Weights of a small transformer language model.
Training: 326M tokens, 10948 steps.
MLP neurons of a small language model. Each row is named by its layer, matrix (gate and up: input weights) and neuron, and shows model dimensions 0-159. Each number is 500 + 25 x the weight over its row's rms, rounded and kept within 0 to 999. Numbers have three digits each. A neuron's up and down rows have the sign that makes its largest values positive.
After each neuron's rows, "fires on" lists the tokens most often at its 100 highest values on Wikipedia text that the model never trained on.

L3.gate389:498531511477556495488500509499509502503532490528498450509524496501492463498472479498502538502498542510504499498492510562499510499500498497462475500502575493532444502501497498521476503540514521485497504497519474499502503503440501504540498452501531425557467491492458497498501514495493567466505488499535501497501501496502509471494493501502463519499499441462523503470527498554462502505520518489503488508442500503605506496506499498513508500494499509552499505508514507541497507475502500
L3.up389:501523557474554505498506479505494510499536556526498506533481499499474499502489484488501502505502473509513502489539473498500461503501501499539497503501449504474524501505498499508446497510527495521546502569475422497499504503510499503447501497504439485546473534505542498499498488496542454618503498501482502498506500483499479452502494499497505525500495509514504502534483499474437504498512476476506504502480506500521508495495501500483531525517501511559495483463471462488496495552496503
fires on: "ce", "ious"

L15.gate27:483467473499482504517492506490481510493464500535476465478460521525542488487507504505518474532477526505512459500505520509488503451494522486525497494468530488531535487518449514507516505502492529487477504569496526478501497482490529477527494538478518516524493528493479489452533509486521498466525487536465565492479433551508490541523501487508534508527469479515530453483466513521517522498509486525465536487492474515513467471533499507519509502558494457483466488509485496468443451517510494
L15.up27:497522466503548481510498509520510549508466523508478509482460547529499514512499496486525484514492537496529535526450503442477534521513460503551537491507542520515555490494489491492530530501495539481476534547443503495525519470485526489471489542524498533489475518502534486501512460521483522482539472479502529487497497519512489540508510480472490500464469469525489503507528520479549464468494511470513498478528537453526486504518532483504516508521498483521474525492487447467509514465492473
fires on: " p", "O", " O", " o", " s"

L12.gate63:507479488495495470491497469506551501521527468518524465503495437503491512536509517509540508508491503492495500454517515512528462469507496483569470497494502508485521456481553473495515508493465522477498477493508464486500452513481466477500483537472532491507471508533472539510495508516481472516501487498504512510474475474484440530473554496504451515539502499460435465440481450504511489464495527482516525476474481524491510463495496536494469539509502511483517494469466483485461507489501515
L12.up63:500468519503516485510478490539496477499520515512486504505472474477504508508515512494483494488497488511435489497503475468486519464572479525464504519505518487475514549483506542487496446531490494526497491501495522430527510487521488542457512499503475523519508522497470511507508513515564495509547526506483494490490461512548470549513527519483487473519540496501443515493476514513557510535516497501466466472418498502498518504535472466508488501511539518494479475518484513483459512505477468
fires on: "re", "u", "le", "in", "g", "ed"

L9.gate333:468571487473517450480512517506488488465490546562498511511500538483531529509505489472514532474522514464500483534488529465510517526506501462552521495537507480509484467513542500512490474487507516483488510477501507566514515489498467506491466548487505526532496492511500503444515489473484484488512484478524503495508464535432507514465485464478474505508512519528499495466513486500480519476500510507506447529483497497508547529484489494472500485501499468545528476505507458565527477541501518
L9.up333:478465489507463484447468504478485515500487523463482503540545511542490548484519494534529520484536517491521498493490498507450495502512511492514494517507508498529480525489499507499505459484471517479497513516457529475498474499488490462517497512513444483482534515486480521474541507540537450547521490491566436449475474526503454480478496507512480539494525503497519515497480503510525511462469510460503488529481550545525511475559513485491455479492508487498500494458505516485506503497542489
fires on: "-", "/", "–"

L9.gate406:519498524495465516525484496473480490525488478481497493439479543493466497453459485472524472484506477544486508502466495485478462509487483555533469471478507504501521507505467502511528485502502495493475508521488472500509502525488530464514523472436497488564531497550490497477443490441498448492473526459489508502499473479491472459494480470496499455495512515507524506524508484530494461485539509460537494458461498467486520466467528502467491518530484496561523507512505497490473494495491494
L9.up406:506487501505513509542448470465492459498515525513493519502540540495558522516510496539473477460516484521476491446475491484474486507536502494520540476507502495522499505556532551534513527519469465500450508519509499523505515529480480521510469513503484512521500520472502468497476524504508453489493510480493468504487448554498539483505521496508568488514523498515475489463510501504465492478492473508462528517490495499557523511457514484473467499465491553476474501537507525488471517516495449
fires on: "F", "un", " time", "0", "%", "is"

L4.gate317:482483504493479524537501472473484519510486462467508502510454543480523503437554553506545503526455497479497496461477481483512503508489470492516509489487482511524496511458476473517488468479520516502502506533499446503532508505499492503515493477487517529510520515467516548527519488520518534572544526510476489511473514487472502476477509508476499485479486533524480512478545481483476512487469488491493468505532509481527499517491488539444494535522494504541468486461448506556456538491486526
L4.up317:459495496519505530464484516520517500478478431518539465509518525514510526450468512518498484447500591490492519505491495516498438477481521511499471501504520492501499492505473476497468480505475549519478506487480496535547492484490540453485464489515464493500478486526477488492523471519504513504525489479458498539484474536486468493468527498475508511499475508519502495498530471482454495490462477494519498538545534500542524525487479500469452489494462546515496494523500551476482504482477504
fires on: " comm", " World", "ac", "$", "ick", " Comm"

L7.gate161:539514523484508519528556491472477488496506507530502485505520527504519490495545469509500507487492491515521488503527496462541486486496493501514499461495490537468516516516429492481497510461445479540480479514511514571475486492503500576527507522468472491513528504490513513488538487520503521529485508495496462513517526531504483502503517486477517478492511544505541498526513499516519523472468495490488497538486501499485496488446501555570560522463484517493475514546526513502520435503469498
L7.up161:455487501549488493491509507437465477480488508523505509513508582479504507461501537488515481536462551526487526496524510503508487454498498479490536508494493498549526495522537499527526498490545504520495542498487531523516512561504526496518515458495457506496475515487463481531518524512520514476517508507512495488478513475522499537481540515475450522476512453502522529537488495470513477487533486538522492541499447508528502528493476464478482521503505477475494484509473483557508497477530522
fires on: "t"

L6.gate312:527437545506541467508513544530487467472492508499505475493533475457529506509483476529507485487483506503502490481485501468486519525487504518554489509546518502520466492495496488499567514529509547517450524470516495516526500494502494471473505483481497453521502489503505501482485486469490486497487499494536493507511478483459520555498539551505476503513504514491502468542504458532489530507445531563474481517452515506515477481452518474489431471510519484494475476502497474472487489488506472
L6.up312:502460527488485502497495518478472485516500466534504480479494464495490527511483489476475499513517500473529509516463486513474505470513533524484538537503513507468509568556522512526494493499511515503513515456491498471514476521493508511507546479521500480510492479523505473505499482482475476441502520510489492529480498452471495473446472490483488497534502490552497463532521516440551500499527517535506501513548554481501449514518481576493503530452536502544478501478482512521522470482501523
fires on: "ord"

L8.gate167:512463458441522494470462467492477478500479479535457470507469514523475504524509461520524517533522513513483511524499487526535505513510479481500528478523505492452496521499508490464521501510507506553495525459493502497531442484527511504502461504449514489523525541504508497509479467506465496508485487516508472553562530527527485525500478535519518490518539528505490518484473508476470461518533499471564509503524514482487483463505538536466502490512504519480476552483473525458507489484493537
L8.up167:508489482489502557525482512536510474555498546552518481513541489513508499492551497475497480492485521511486528483473521511504505507493479502495519476538520492496463499483552512494483493518477494473504533515482488481509489448487492489509503482504479530485518500499508487573525459463448454528518509499510471471503472485507496539499565519490468487533536517489531482511526525528531526495488533504483543496473507507512511500534457480485466506465525576469505510502482457513493535533516530
fires on: "is", "io", "ue", "form", "ent", "ion"

L15.gate302:445463503495504522466509486455517465487476479535506485530481509501521489486463502529451523487496501461483484517448526492479498500526488456539455477497492426507497489527489501557487470525521489472465490518508508511489497474501480499479469540502476556495508488511511525540514462521522448535551517483515485475488479560492515483505518530516485496471507475529488462502502503482512544512480515520519490462463477483502501481511551492478529522503503515513478479522474478510517492534501557
L15.up302:510501489546540489504530549504504494477533499481497516503558501528494532537492493511514544458526502493466495438536495528499488510499513495521465439494520517485526576524521500534503504488488515465500492493522484507483500452472442467521491491496482520507502560505543523522499478496473455498480480505502507519500519503480509520501474484506506477568448463481510492489490486488480536531506476510514466484491527547529501455527548505531456482483519500501500501484467511494483486527504520
fires on: "-", " "

L12.gate220:473516479514485504466517487534509505514455519495509508472534438499501482497475496475517449534497503490486495484496530477493455478531514454502554492484474509510487495519502555480509503504490524512490499441511498499549524509495496560472508457500472504501508490480514482493515498509542474481513525456502495510564482506509456533503577525508478474525490523504479498448501517499536468523519504497491522496519501534528559500483489499537471493503523472540479512455503461486517514536457498
L12.up220:503507484517531473512532477474506467481489575520513474512498476487510455493507504467482512483439499516467509454506483492498511491491536517488468534475484489489549513469525488509503501545472481516506498512491493489480561492442465528458484436478475495497476465516533487486501499486478503511469519492502496492474482476495488490499501488521536482524497479485507483490480473532504552490533482490483520456483468511528488460537512553479501498521478412513525526494497514525510504452497529
fires on: "am", "ate", "le", "it", "est", "at"

L12.gate218:521534508498542514505529532470477478466480527505507495492515528497511517508504514506496519523510514519474500509500480524478529481510527456515530537487532464537506565486460483489487460429538495496473512528506480536479483496502484524493500514495519540494464527488507459500486540452559510521429512514460505519494500509501502478479551500539484491514512477514495509530483497505458535496482480468514533535493515530460540443502452496501523451481520520507479510495504481518478495478475475
L12.up218:497500498497479473493471518502497497449476513464529504486510535476528510498508495500495488493485505501494503477518453504535498517531448531502517467454506485483469514516516481511542509477461491472485496483466470500465513483471483485507521517511518500502516459497504462470494506539546492528451459495485474470546509485515526538557495550475486508502490479535441470515466499479469516441489452487536494509504503519503514490504504505497507491478510519467445533519484517529586507481461485
fires on: "as", "is", "ic", "g", "r"

L6.gate288:497508484505502486435486497486522527483497464518513480515500563521541477483499503460475519450525505515492485527497487489496497498514506570511455497471482450536502512479456526518504494524503478504503471531484482488499461501525497500477535498512498534497455517520498477522476482521519512469475509491456505539487476517482519500499516495513505480502530478474476500495545502513548571480467501515445484469560468509456509513548488481517529544510504507474513515484553533498466484521504505
L6.up288:531513498489483479499486583533505494523484508461480467504475534513482506526522521521472471475515498510464499523488516472536485489485459545527460517502514492459531505462563537487515476500523510481511522482518493587517447515497500491503481479502456491507508511502543518508501487485524516524521482496463482518521520561526478483500472443475496493542540514460497486521494482503501498533491490522499446532498500499508546479503473478502520535492499500480508528482474479472510481498516539
fires on: "uc", "iet", "-", "ce", "ad", " Col"

L3.gate243:505501495437489503509506501510497505508493556382498501478489502500530571496505506498506527487496470529461500502513548509498464502502497504514478502502512491512547497504499501491529499506525561484517505499514496496499506500431498496477491547503483522492439528490472498497535510500500530487502448499535500509502499505501441467496497499496533487503506515540551503533571501483520499495508522454507488499427511503502498506489498498545510490469498484489502466512504486553499507513497505
L3.up243:514482490482497496468510472509488501502491479525499481495479502505536466502515478487503499463497521503511501466519443442504544505500503506492512500499537505485550496503502501430498494516556473420501502476513477492500504507396500500522501517497490451512442575492477498502496506496454490475495482500539501487497501495502544534499495499503486486500496499493462503543446499508449500502514506449498476496520493503511500505496497496483512482470500505479501551561496508438497505510498500
fires on: "hip", "gh", "ine"

L6.gate218:477467509465539475507514460455474486498499524500518498495552519506510538530515484520547494472499453487468490536533456488480500522493448537479479502520481497497509492505564511517494454519480525470530496514500510531507492530538483544498508532515516485454542493501468488493513458515464480524449493508488450506507482504529519509476516490484520502493464534562513506508470463498512504497461510490530482491497547507497528524479465512515462512488488556484536489486523486457509514487504460
L6.up218:537499480512443459498520532488502510509494560526522459484487490478530495490489508496501505509477477487489503464480445493526518532492493494487539515497497453539517500502502445532469535541449473498486490515511491499518498452461507497498488530512503479500493511469533489540487474506471521535505538508452444543497500520487531454488474468531509485506507525472473490509517487519521474505501484494483451509509536505488485471476477451480507545519500516527531487495430521508511462463469501
fires on: "el", "es", "ot", " other"

L3.gate183:506534516452514494479503529499521501496515472433505524504500493500541501497525492492499521515493459451490499559521561514499466496502499508529519501497520500517499498503503498447539499501527467543492494505514560500496489499581499499519497490502529556486471540496492491498489498501483464470488525499486497498502500508500464435503488501505512501500494526503505500541532498513519498498481494501509508500388515497562495500504501498525497475533497503542498423516543492522499493490495499
L3.up183:498505518500548498452509526511516507497497502526498537523441507499539470501481512494502515535497464503476499424446589515500477496499500496420508498502540499507501496506503505506524500504537521482505501493523512485497484500506499506516498527502521482538468546500477500500498524503489463469507479500536504505500496498502472494503502498497528489501501494521455498560476499443473500499417497494511534494507505499435499497501498502513471502486499500498500457437452476496496512569503500
fires on: "usic", "gh", "ard", "iew", " app"

L10.gate80:463477470499478520436521509517508507507515545518549474463478479522474495533509462509476492528486516466488497483474528488505498513490516526509531526490471532456507494542487441512465477488530501517466519476468524468502493501465479528518461488480515476525500452469487482516477487508508531525493485499504495549513497507511504483486487521523533462478440498506514498495484516465539522495509510546479517581522496499465495518523479469459499505462515505467504544538517525528533527480498479
L10.up80:488493472523489531497498450499511482501521541467503521484521532515485490510493538496490488545522511527517518517469534557516529497451501495522509495490474503495498489481474486528445476489493559524493528481535517504447524468482521497489470517493471527515463518483466452513501512475497534473487483487573492493514461488480507482505562502524470479521517482511498499477508547563493496513469516493489496440470492501505505517546471512513540541499495487516456504517482456500522490459494506
fires on: " s", " w", " n"

L10.gate37:488485467494450506493499501498504522463514487521469496495548490473519476536460493486465502507480522505528494483548548486507529498500509462478521518454499574512517549505455517485505517502502485487470500495502496500495475480486516499480498531519451489517478512473503476484471507467545479500530539461506485543520464506488461506450474479508552492510470484512522519491545472494530505513499438508481498507516520498518524519505487478534516485496538427547484496496519516525524488473487555
L10.up37:478539487510498503499480506485485484488540514496511471501515493536542494549531504518440460538456521550505500491507476477480490524464514487497541480523482535502533470497497492511476488500477523445526545474509542517496574474490484527522487497497481532473448527479464504501524517472497526490530510515521475495488520538428487478503487571499488482521500483503492480506485518501501525476503543539503516502490510481509521491561536479480483487483477542519505516551490511510496497478498516
fires on: " n", "n", " fl", "f"

L8.gate301:476493513494466510533518507490496490531462542503565497522463520506529530483480514461477501508464473537499513489493499549482473538500467524517525497449502499514541465495480486512473485432479517514472514525496559504519527512533480499456500476485467464482511514503495493487500509499515466465489469497472488521527547528485475524541572532470500548550521486469493483489499504484495498481481488538510507499502517530521482519451461492529501481483511488530526454504512473511509471518510509
L8.up301:535475500507508455548485483485442505511478496486547509521507505473465506499507498468497497493519533478499464498507513519517529511488512502525539507468469480543480493519525548521507532515469506479527490506512496481488501573516516520518477529482517491493489518484504475486466528498516524508444488524481438512518507477531486511501539502479511481500492492536451463529499491499476500538464465527526524480508525477426504476517514488514458482501493478417493551496530517535507527509503502
fires on: " pl", " Pl", "pl", " gr"

L10.gate298:483493491514475495454539486524481492465487515528481490508536477489532535465561519476486521494528509466545501518564497468470454516508527439484529459491460497478505469465488515492527519495518502496476498538531505496517489503467496474473524522508513506461509462535484463519520482458464530519494522491501526527510501507506445510508488472478476459468528472500538506507492465458468505502492532504519539495485471523479575479504532521519538504493500502498513511520501478476512515462514497
L10.up298:486530508551499503496515479488496501482470504521484440522468508469511480505480497502500487537506483514473533529516494515547497516485481489510555522502437498552525475511479476494538475447509533547499519486501521538566527504506475481519525521520519508508506479474468504519541519521492509474511462512525524501460520477509444462481485457501464505498511478502475534517453511471516490461506524539511536504509509523486500527521464466513503512529514485514485507478560489471539479491523531
fires on: "uss", " also", "les", " has", "t", " He"

L12.gate296:479518491497549501459504520482453562517485502476458513525534491517522493501507479462565491478491471497515536487510528474524477489503484475513485495509472495507461452513497491496519541536534501465494524513473475522509489471518506496487521483521482501458475467516491496484526505527482457441446507495480460514539472521505478489461518520500520517507485540478501450514471449523500542485490495444501524528509480523494512476471520536524489514500510473471537464516457487523511513473529485
L12.up296:523505506523460487507540483511449490494488499544525524542456460529526527530522481475525489533477503511501500562477448490523478531521497518476474481454481507494489449487507523484579476494498469500511499488488493501529528494513506513473505465500552513491539476532477526508522525500512554473478500492507485511465511515506501564484476529481483517502524537541487506501504488509479495503505534519522477497513485478515470470457501508533509526486505517502498480493523470476526454532479435
fires on: "at", "it", "k", "eb", "id", "all"

L12.gate229:511516472510514470488532473500512481512491498471493490471476501512558524508537515529501497458488499496485513506486518510445503472533513552555476480484491489507522515493492466531526513468478485461478520536467501535515492504455474512497499502465505506486489460472511464516481513478543511520477471524492508487503520497462478501483539507529523453504503456471470532490480512481493540461473438472455524496450512469457527502480513528486547464501497496542508479510486485470495503492432477
L12.up229:527486503507462498503506547469507517517489531439529515520465504515480487488478517486515507486451473503482456490502483510489500500482519495514470533478521399457461493452471480535491482496532507465475472522517502542532511527488489535513511488439459508479512511506470495479494526476510490519490459506514477470542525523518476504495480512537507481505469507492481476497526497488484470482455498473456466437526476495523502501498472486464493504473495496504494525458515496537542496487496465
fires on: "z", "as", "il", "is", "ac"

L10.gate155:498513465543491508490501520492502531509460505563463460497471483466520493497472450524487456489492453475483508509487519487523530509551515515485495516509497494477530530486466500478497491494492532508529521521471587470498517481512488497484500515504517473518474478503500500523513503474517477504518494527469465495514478493514492540550485506482507481545502485463486473498521543463508499526469481509539554484531548552473463476505505552504496527542504469521506516490483540523533500484491455
L10.up155:477494533483502518481511517475499518506544489504523444503499498498493525522483579508491513508484527505519510484456498476510455493505500494490495551506476488499473495491504479499515486506461461465495479481513500478492485530457485495533504516521484478491447512513541505518510481467551462519519468477454515487499487502519516567499532483502465523497471534533522488499464493512511512531538503496504530535502538466475496494485527522500538523556491476471474507566528445493549519515464477
fires on: " cl", " rel", " Cl", "amil", "l", "el"

L6.gate61:512494492553543496484500509499494480464516554469524491457527499517516508530491476495483461477487509454476489472521489492487477481506521492483500526501480438531501495491506520493502493511486497472476514464501508523559469469496499482488551528482502460509494508509508472520503467476528536494533560508522520491472472460534462557522480506546479501517479480488480505504442486483506477521445494496487504499468540515511515462497483485535445540478485476554531499489455505537511489514506493
L6.up61:500461478485485480533489514480474429525468466538508519489543544481504484506474484522491520508499508489515488499501486465500486489480479499538549528485530468520461462523524478517479522521509524502487485442499496498478527509500486509502510517504477487478521503513476492488545486542509532516451523479498585505501515430505505500496481492509510469480470451445495521478518471537490474529467504489542492457530502494520481475491511508477436491508490520458505491527483529482516497476479488
fires on: " con", "ork", " Can", "ash", "enn", "hy"

L11.gate100:524521520487527475542541531511532558490477506519507450494508507526475490467530519484549477532433513463491506517486540498476489485503510471538496491540508532502523502487481562521486533535475517509477489484530509505515487472508511497510475537541494515513525460534440451517534494485521480500477497488497488506506469495530486511465489515458480488504514481525546464484470520502488515482462490515552514490478459497520485458510481535496485493530516444514500501478472481495512529514519531
L11.up100:510493517521540556536495504553485478479521517458497508507496505507480497491541531506486510494464518499491531528491465494539480531493490459510548497489480512495530478465498479481456485445485511514518488495486519484517530513516485497501542552516505484513477498523500458499527506466531536487465520483500486465494510526528503558478487487480478492489536454502503505496486495516508518514463550487444509506552531503491473486481494480501501529494465513498488444508501449446525472442513547
fires on: " O", "O", "ry", " as", " o", "ia"

L12.gate365:493472518472485495488515498535480550545452451528461516480523469507445504495510528511488494519525510518481520511535499494475527477523507480510485502536506571548520489543551497498497510490496531465523492486473491551522547520485487518507466508514486497521524489519501527502482494489501493490507515466500468532480477484514481522469496524548516490494502498487528455455493568558487488525502503511504530481492500483533486540467451494542482512530529474507489522450496519511489519527511522
L12.up365:495461495505456495478539512447453482490491530532506474506476520540534523480544496506507431478521482503515508513482471509503474537491514479490520490469473490498532465517519485502471469485466469505494502493519485531536541463460514501465516507463488517475508501471542502463457536512506488494491538465491518526505529488507501486501537498438532516498510481494496488516488494503530529475512470487509506457523495478546524516506540541513521504539525513514524522472554493492505461447505453
fires on: "ar", "ent", "am", "r", "it", "ber"

L10.gate108:472487510527474520447475481481489535517488483541515516494475501503511479498514497503483511478500501464501510539504518426536511487477538444479509486496513482503543529499451456517481471516511442530527492527470523472529506480537533488467481490516494489546524558511456524505534496518507480522455493525515499487512509490513461532542506521493542496503492491501487510518518526468501511478533521519486525501508462545466506549489469491507498479525524460499504490466538539489519491484457533
L10.up108:485504448536518486468490475478503480506499470534528480509496526508548482532471499550489516510500473497477477487501523507547507433484474448456500474481470508533484509474500476487482486457460524538513500527445509523481491460508531498545471522460497531489485531496500494507515470533510464494478487528467520433498504505476486494510523489479533509482529535474545497479511523503485496483521488468453542470503469526476518497484511472494547481569503489479498514513509491518476507508502488
fires on: " War", ":", "ub", "8", "k"

L10.gate128:522485529520501494529523533497494590501545488488448511501528508477515501500506523556505528540505507497485513525516546510500487558485508486473488482505540509509511528501501512516491525528467485517471509515512541545494522504511501556504491522512503487509479527471488485499458500491438459477515491473526532534494498534495466470511523538480510507509520498573497480560475466520478534500531473496511517477504506523514539491481561517536509484532507493503492475517505480495508476509487538
L10.up128:532504529510466425491481532520467505472487502545487503488528502434468518495526520501489554484498503479500526538485500477491525495514490514524522477499479496477557479510516459541513519478519454547465499485483481498468561515493497532474480514508512466492515522514524480526438486476464518435523524502497499523484501497497517445502535503494498502485502509511500497540479517476514505532511522489535568490479518483524495514490506533488512492464507476517469477479497466504495513507521552
fires on: "k", "ord", ").", "d", " Count", "ity"

L12.gate59:496497431470477475530503487536502494479493499476520530520488462492487544481480524464533474526514486524507520504496503483475475491509491495512493470496550475509491481469476516558508505486507536498520538502540515513495486446551499496468492518476520456530510534492478535500517498475537533480454455492551534471527462489505483519502482477478485505515518492498507471509463535506485504503531477476475538463511510491435470507491502481499460485504511526488497507441499455473490542517495548
L12.up59:525498493519466474516468542507504513472538480495524511521492482465512507511511509546488492501519521516531513459524491489475509530483510513482522526478450545520521519503520471497488499517515442542520505534490556520451513501511552487513497475500517463498492544520512480495512511460478508534472481502513462503497447536503538504513522499473543530459525493503535521472458523514496501497508462497449506491481481521513459499511521453478496491523547459488493477498493502562526514475463458
fires on: "o", "m", "it", "ect", "od", "et"

L9.gate359:506494490547464431505511463492474523513460493528486504521524448495525554514474510514486508491482471521525483482497535470513503496505547518500504498519508483518502481537481472461519458526546554470515508505443539505497465493477533476499517520522464470504497518480508500505458470478488501507474500537483533499460492491506491513478516457494491502501479468507482488515544516503529520512484459484510501509571517532473488457476478488500509533526485490542489547494549473475488514539497525
L9.up359:574474483478524498540496531511521485511505439521516494474529516513493502466511491534537502517473548481524489531470533486486506509533478489462557530506489503504488493517537490492522485496499498473554495481483498512527475536479477465509513478482513508464504484479480537534492525488501512503486499496498489517504507502475477515493498525494508489450436513470528544548506552494555484545485544469537497534523507467509488546495455475505475495501480496463461517523490490530504481478483469
fires on: "ul", "el", "iel"

L10.gate227:467509527468522483427498505488496523502479537476485546520474491517541486473509530516487495515488484491565497493450480517515477537513496530518510475501467491507483491506514492502510503535501514452512549510472534486497510471481450529497531502498486542450503501494522490463515548491533488467498472504510473480533498487489501522540549466488445550517502492519504437501474481482498488499500468534517492542530471529513489481495484498539506458461510478470500499531509485496513445509478488
L10.up227:527519493512511526549516472492476520519509505516515512513475483525512536513495519489488454517490542520483479451492492485504477505500517500473528511434492527495496495511486486509497522540534468540475510538560527453490462500534508498501490520505542465519470453508529469493479448491496483512483499499481538491525506522528490464470493492444486526527457515545525514485492488550488498537467441506497500488508511464473516502561513546506483479507521515503533495530503499514482473483450522
fires on: " Bl", "pl", " fl", " pl"

L15.gate388:485474460558511519497482504465514492539493483519500518503493498521510503501489465542497478486503517467476439504519527513478527561494486470545488499497489507516497463493506511520494520479506489495499540519512513506480500510568530500499492531476490499503514508496492515460531480535484458501517475502556521485510497516503491490546484522514442520490489469501538486502520488513469545504443439507446464469455529521510492455525515503458492463510514486497515478496442474529505494491549497
L15.up388:521502509472482516528501500494527492478507513531459478507487521490537467491502467500527470517485525509479489457481444485500487494497483547541476504474529464477503524530500482516474525483459522508525500486497499502563499471469499464458521509496505499510492454514463507500504497499530504463464456528504503488561508487547463452486457536513484498487445488473491503479492525475509548524540479506508543456514498507503493510470473501467470519541512490466482515485516516484494559494527551
fires on: "r", " b", " Ch", " t", " ", " ch"

L8.gate248:546523499499444475482512478518489510485483513489501489481503485486505542509549463509517476504475484481541511455502504450492524502506558490520505509510508439523498461536517491545483474455505554467512487504539531537506495518485509514468502546470503458492492544508454514526505501510538493491474494520503505475497507486471501523473477550526487502500495493470461491548520503500496513488455516456552498508522489493489522508510523478508524466476456497553502548513541497482526474494512472
L8.up248:485526506472491519431482500469521480501532497552492525480532496491503479531477503479490512479477487463518487509505488521497481509508520464492526500527516491525471481489491475498499433494482515560502505425554505479503514520539505461492516511488513486531531477480529520496530521512505483499493489503509493517486525557550471471501511501495521532507533493476500508525512537501495473502483500485484483465525498482510485445499441509529449536495479524482465543504497473532474435477469529
fires on: "el", "iel", "io", " de", "os", "U"

L7.gate169:498475540538502452497488505495518487502497491482488537523489538546509496526472527498526497511470488511506504486488484478532503449494498490494499501507513510579559452523497557467523489484497509494522513534486503457512433492502480493479487468511471497451500454542504500499516525481511542548509445539451508489487486475503490493509492529525561503495487488546527497455526423486534518504490498482536510498490524526516486498512511502506495479519515487460503519477485500506492480487527488
L7.up169:496492496508473505508520509541545509514502498504493464520507496485521519505526519473454514522516489456495477493508447501516487490496510502549488503486552517549511453498508483549518476508487503522503456452505452547525433519489503547492517515460519521506489526459485510528479504505484481491507459496529494508497499421496518486496499498506456512508497505516496493490514489474456521475519517485475506434529501503486498502493558528532510571465508514512504476518459532510481544487508511
fires on: "erv", " att", "ag", "st", "ey", "98"

L4.gate430:440508455519481502512515514486560500514456461480507516524519477519535510538498500475492531490526522497551499511528489513499475495477533482560491506502493519511539519548456549491519481531543484520490490446482497474485482519522509517547493484474495452532513465540516497509517529492491494502506463509498510508486491542491483521472545495457507503479458501500508485430478473496490477525473505468485532495486506523500451484501473515475529494465514515481472523548528517492512493489489462
L4.up430:513522488494486473555489558506511482478507480514480465497477509559527514532520486501513501449526557517499512542508517564520456506520523510484498484507484505536498516510462492568492509538496496499531483502512470578540459521461507541491469472503501510512476508476515500505466466520522441469483520508510531537532491493473496484487504498483479463532509488529516484504516457497491467507493504532476477521498517503487508492497512500516495513488469537463539500496499526477533449480481491
fires on: "st", "ome"

L8.gate235:500515467522508507501479420493508446503512504531522491525489487512511550484522486485466483516489449517482473486518504527502499542535509469532517491511502477530445482507478469532530441495493515559478509496513500513490496507520533499516459510461518522546496532437506484481475507508505481514522455502476485496530488520494487497470529489498502469477524528506478474520518502502448480521490499491557499456508511465481501513556516493542486472458516503486506529504487468516502460541503535
L8.up235:514482489501508542467510469489453510511506462536523509474487484469476461521509519473456517491512498502482513521471539525507485501501537543498509477498514443518487494476518530546519486519494527482479487484506524493521484519462494504500468529476493529464537488517475480531476464491514468470486490515483477486525476447528536478501463556534513503504496503453532489534526511483512538521527527463487559489450470478496519472488454504486515504516491503479541513532498498574499490522489527
fires on: "ell", "l", "ch", "ent", "is", "ust"

L6.gate69:476478473460466509505522541493502433500495510476506460516448501510506509520543505524463476472501542483473502495498481530503502444506491489483443478515500479525461508517506512456472457498513484490519491525476493531515483515499505534502541497526492466518552498493534530544539542499485491516458480490496466555487520541500496529513529490522492508496447506499547487510553523477481514492470534498469492507506487507462476516502486473493495530528498471518465502508544532534490496503547515
L6.up69:425534483509543505461497508481466521513507498519482547494467518453474475556512515475492508462502477502512479484482478464496526456470525532510497481525499452510501479520522484511500492486528481549493521517500499464515465496526512507508513506476487500474519496516470481470484563545538538499467516479522468534457493478491552514528501479571477477519497464504491513519522486466522494497500501492500486480492504492512477467527514519487475515447506510528485463494482503470452488503495453
fires on: "ile", " On", " At", "ash", "ran", " to"

L2.gate440:529509487493513489518506497515524544513512537549500527511493491499491543497478488496520499496515580481486512497512522483515455509504469499473487496497501480475480491500479504496479616490491473509480519469501496516471461496488481509510488515440493510496495520581509495497512477499514615498496513516468511489489516533495505493523495513488518481479489513472488476489466511489503507507540517527493507508493518512595526487483486495479485483510484498530519520498480466488505502489510516
L2.up440:475524508495516482474499501459519515501504545533480499513539489505504362490470512513500491511510508545460500488510493502479520490492527501501503497503468527508515496513492468479511557468490480555501510499490521515498538503504508474501500492546501495508526510402501536499472499506515513471492507496513508490501515474490498544409493486497470517494533514493491469485516503490505498494472486518501502463494516471446523504493485487506497514482460495569497488496510507489507494497468492
fires on: " —", "ack", "old", "ann", " -"